{
  "d_model": 224,
  "norm": "rmsnorm",
  "positions": "rope",
  "rope_fraction": 1.0,
  "init_std_qkv": 0.0445,
  "schedule": "wsd",
  "decay_shape": "linear",
  "final_lr_fraction": 0.0,
  "seq_len": 256,
  "steps": 4231
}
MLP neurons of a small language model. Each row is named by its layer, matrix (gate and up: input weights) and neuron, and shows model dimensions 16-143. Each number is 128 + 32 x the weight over its row's rms, rounded and kept within 0 to 255. Numbers have three digits each. A neuron's up and down rows have the sign that makes its largest values positive.
Before each neuron's rows, "fires after" lists the tokens most often just before its 100 highest values on Wikipedia text that the model never trained on.

fires after: "h", "n", "e", "k", "H", "K"
L10.gate508:143078123121211112114133155123116079154172130147118082171180123115094168125114130106070100110122173140132093149209154123085106083158111141094131126167055163132097168149112125144129141149145060165113136120086139107122185156144134127086045099111158145111095155116114142175131176072195097089101137094091122129123125126162113148146119149148086177163230132101146107178123157128122144148148
L10.up508:118194120094207149105167143087165084162139125148138185125119136162101137151137156077132126090088139162106135136108169132080067160152156131163114152093155110088148139117101152117097161122185163104119075132144127138152203121118112057116086130167136153146110194107185124099059122097127130081155118177080130102159148106126134132078190140165079135134157112132154111144082164101124180067102

fires after: "th", "s", "S", "and ", "M", "n"
L4.gate760:147172180097131097123150121131107065081039108095146153138072085148133115200100113141165128128124126094188127134140096205122168178095142131174162113171066143165102129069188136075165094100132180171149109082124161140145125156159114153106106119099100119196195118096187205135197177138099119161107137082086121165139138177131140097122144136154101112100122158084124178112182106130100085114102
L4.up760:151122107107122121126092089185146136133116143108143161147108108170203182196133081062151154118078140131145150176135152147135093155135135158102123091100096108126158178092142113172130144120109160181129154097164080139150120074086100108088119122158151125109125064095175092105097065147137115173113211165074111087118097092153151160142085117107137172170070191174140135157137125130082140107139

fires after: "F", "f", "comp", "in", "first ", "ew"
L9.gate670:154170102142124148155119091131151145189137093133099110118130145140141109143050130101114136113125128095128137107166103126097100116167139197139139073137125135143130156132154073165123095155082108126125105101136127054143059133154131117123101136135161128080192018160105101149063144118098130101069140125139105086125135130157144106124058159123109114140076171079186098105163127163089084065143
L9.up670:150142083136108142163110129143149130113146086167175112174119100115149105154105158138118090135097142115139120111090160127194113122079177125177137059078109128075130145100140072135152120094069152150059127077138163126087164172070059156117184191118124178102121103167180131128162056181127203124110131196075088138132069133111156106141141178158109097155073088098112102147169155144137130143128

fires after: "w", "B", "m", "M", "A", "s"
L15.gate27:128093045142193106123188108108093198111132084131085072111074107140122133102140171134159152132091132140155103125125167130116143154097100125173128147186054101112087155137143173053169142120148159160171141137150142102065094104120118202136066118189163137226098141106149222147105078083067140074117125127084127148159177124108118162160114138155157155082075184158117159139107135120094114107118
L15.up27:084112161100108079114154160145094142091137123117133131076155089116120129144144150137148110126136132188109114134118089117112101161180144185157114120132157116111153164067178116121098143110111092129110176107144065153138055162121124107135126182142167104076165085124120075105129131084092154188103169105090089111103137107121140141162129091157158120114105125169137096136072208133132091154155

fires after: "h", "H", "in ", ". ", "the "
L15.gate889:162109100150158078117062146120156132131095135151118186157156099115135130176094112103152128102145149120115141117181131100122156109220074119134080087149103124080109148114155176151087171096089114107103100024159172104155107109139129199069113187094091121175088120125125139106079133063113039107176085089079153157101124156095137094112092153128062193100129167111136166157098151108160129090134
L15.up889:155095091085178103129138172143121110114128086130130089195163210159118115138142151107160157091160199102155112209149149137132207160145072171192117153104163155091097105126117129107145137097096118127124097096123127115161195101084104139147155130105169110125124188052133132081117173080091123154110138131103107139247167181127093110091166136088044129123127132132119169157088119119122128133099

fires after: "P", "comm", "f", "H", "p", "F"
L4.gate299:089113127184116134100149141160126129140113196077112104148110124121199065137104147126173067107102140101195132131106136204103120134143123167098100066174118176100141114133154154129160131161141091106070107118176091103105109125116098107099159145151132158152066145154211111129117211146131195109085146128115125099105161074125099089162152147128146135137081160110144136114132167139149156158104
L4.up299:132136077153089160098134090085120151155142123073149150163099134117130167145099054124101108147123103147052142172070132112066102139145123107106091129136138139105110160112120126159102102139091102106131154166104151107125122141153083157115148206087085144158103197154111085063141153157098161087108129123143153144144070149126162155186078068162160085114102183116142100118102105060095166117128

fires after: "F", "Ph", "ar", "al", "af", "f"
L3.gate161:157121107132107164155181080167149134139166125154147131209125107128151103122096114117117079107071143156190113077124151142090142110135157146120164140116132145118093131087120170172143138116104104113153113119126166099106142129173102139058105100108171137087156142147139015098096147156180170149115122182109116144119115124121119181119088167167077144084079120113126153111100144116149151131145
L3.up161:137114069153143151146159112137143137137156153115131127161122142162190055145107126120068104128123091091135102135120107125139123112143147128128143177130151118131124140081120155146192109161087116120062132150098143134071149110200104147135139150126108186108168148174157085109069071112149126115187114157123118149142058171114163169101177157080095131131007142119197118103099091140129212052110

fires after: ", ", ". ", "H", "G", "h"
L6.gate714:116173165088125125088030141111155064146124129204158122173145161096150174126111104169093092114133187076102169124130110099122086128152112163171096112164060100186189113151164129159170160136127051121098121145124150112050117121146139102046134100087133071069127114136101126156086111155152116094091138108162130101144109100127091081126076127144121127111126116115100150153140093121130148170141
L6.up714:165169173093183166119145181140149067151075136098128110192158136138157172067107114097126109102135086127157141160113136167124131184081102179109120113108117072129113151147151101108148169171155134080160146177145143163120150081151118138147140142099169131127162130121170127031157151086139140138097092073175089132153142134131122119175211139119176164147094115168113119153144140130121186100130

fires after: "le", "el", "L", "it", "Ac", "ac"
L9.gate241:147098184147140156120111094097116145106091094122132137114081126153089148133114187179151132099166125126173136045142139142108158119110107108166127111167121041121171151236148115145127122092091122147110141091139140090111117235099110157138127119108146108122103156162143154133177112105143133126131120140109159102153111160119159171110091230172110148104109155150118051070160135122077169132144
L9.up241:178095119090135104111138164186134152127114056113098155098155087117149118173138092125111134125131124143078161142177140116135102159098091090148100168146146103063108147148143136104111179139139126121149124153124171160159120149167213114136172079112103182124148128153117123130079136160083113187111145107172131149100064176147124102114127098121125085170107104074135071069098152149046099174175

fires after: "el", "ac", "rec", "si", "ec"
L9.gate831:054098145136192075104133128114208176127074095112116122134173126138077153129116139130101151093205133138108149092127099113071154162117108086081084147146150139097133162141170120136123111140112138145096154128059130114166155145114199111144140133141169134139094135148081102202109135133143173115107136128138137131110167191158178087066145160100130171163140105064145095123217080145102189167164
L9.up831:132149118080131107176061118159144107125082102091117115210147147154149088197116180113133168125092096181124121158083142099175214110117073122108062103148166102077123153112133117105092113138111101136134139143086121108140105093137158114182124066139135155142142166165136087178124140178093172133059155101131143153144118105138165141084112133070118151160107123124078126156150135139106149132135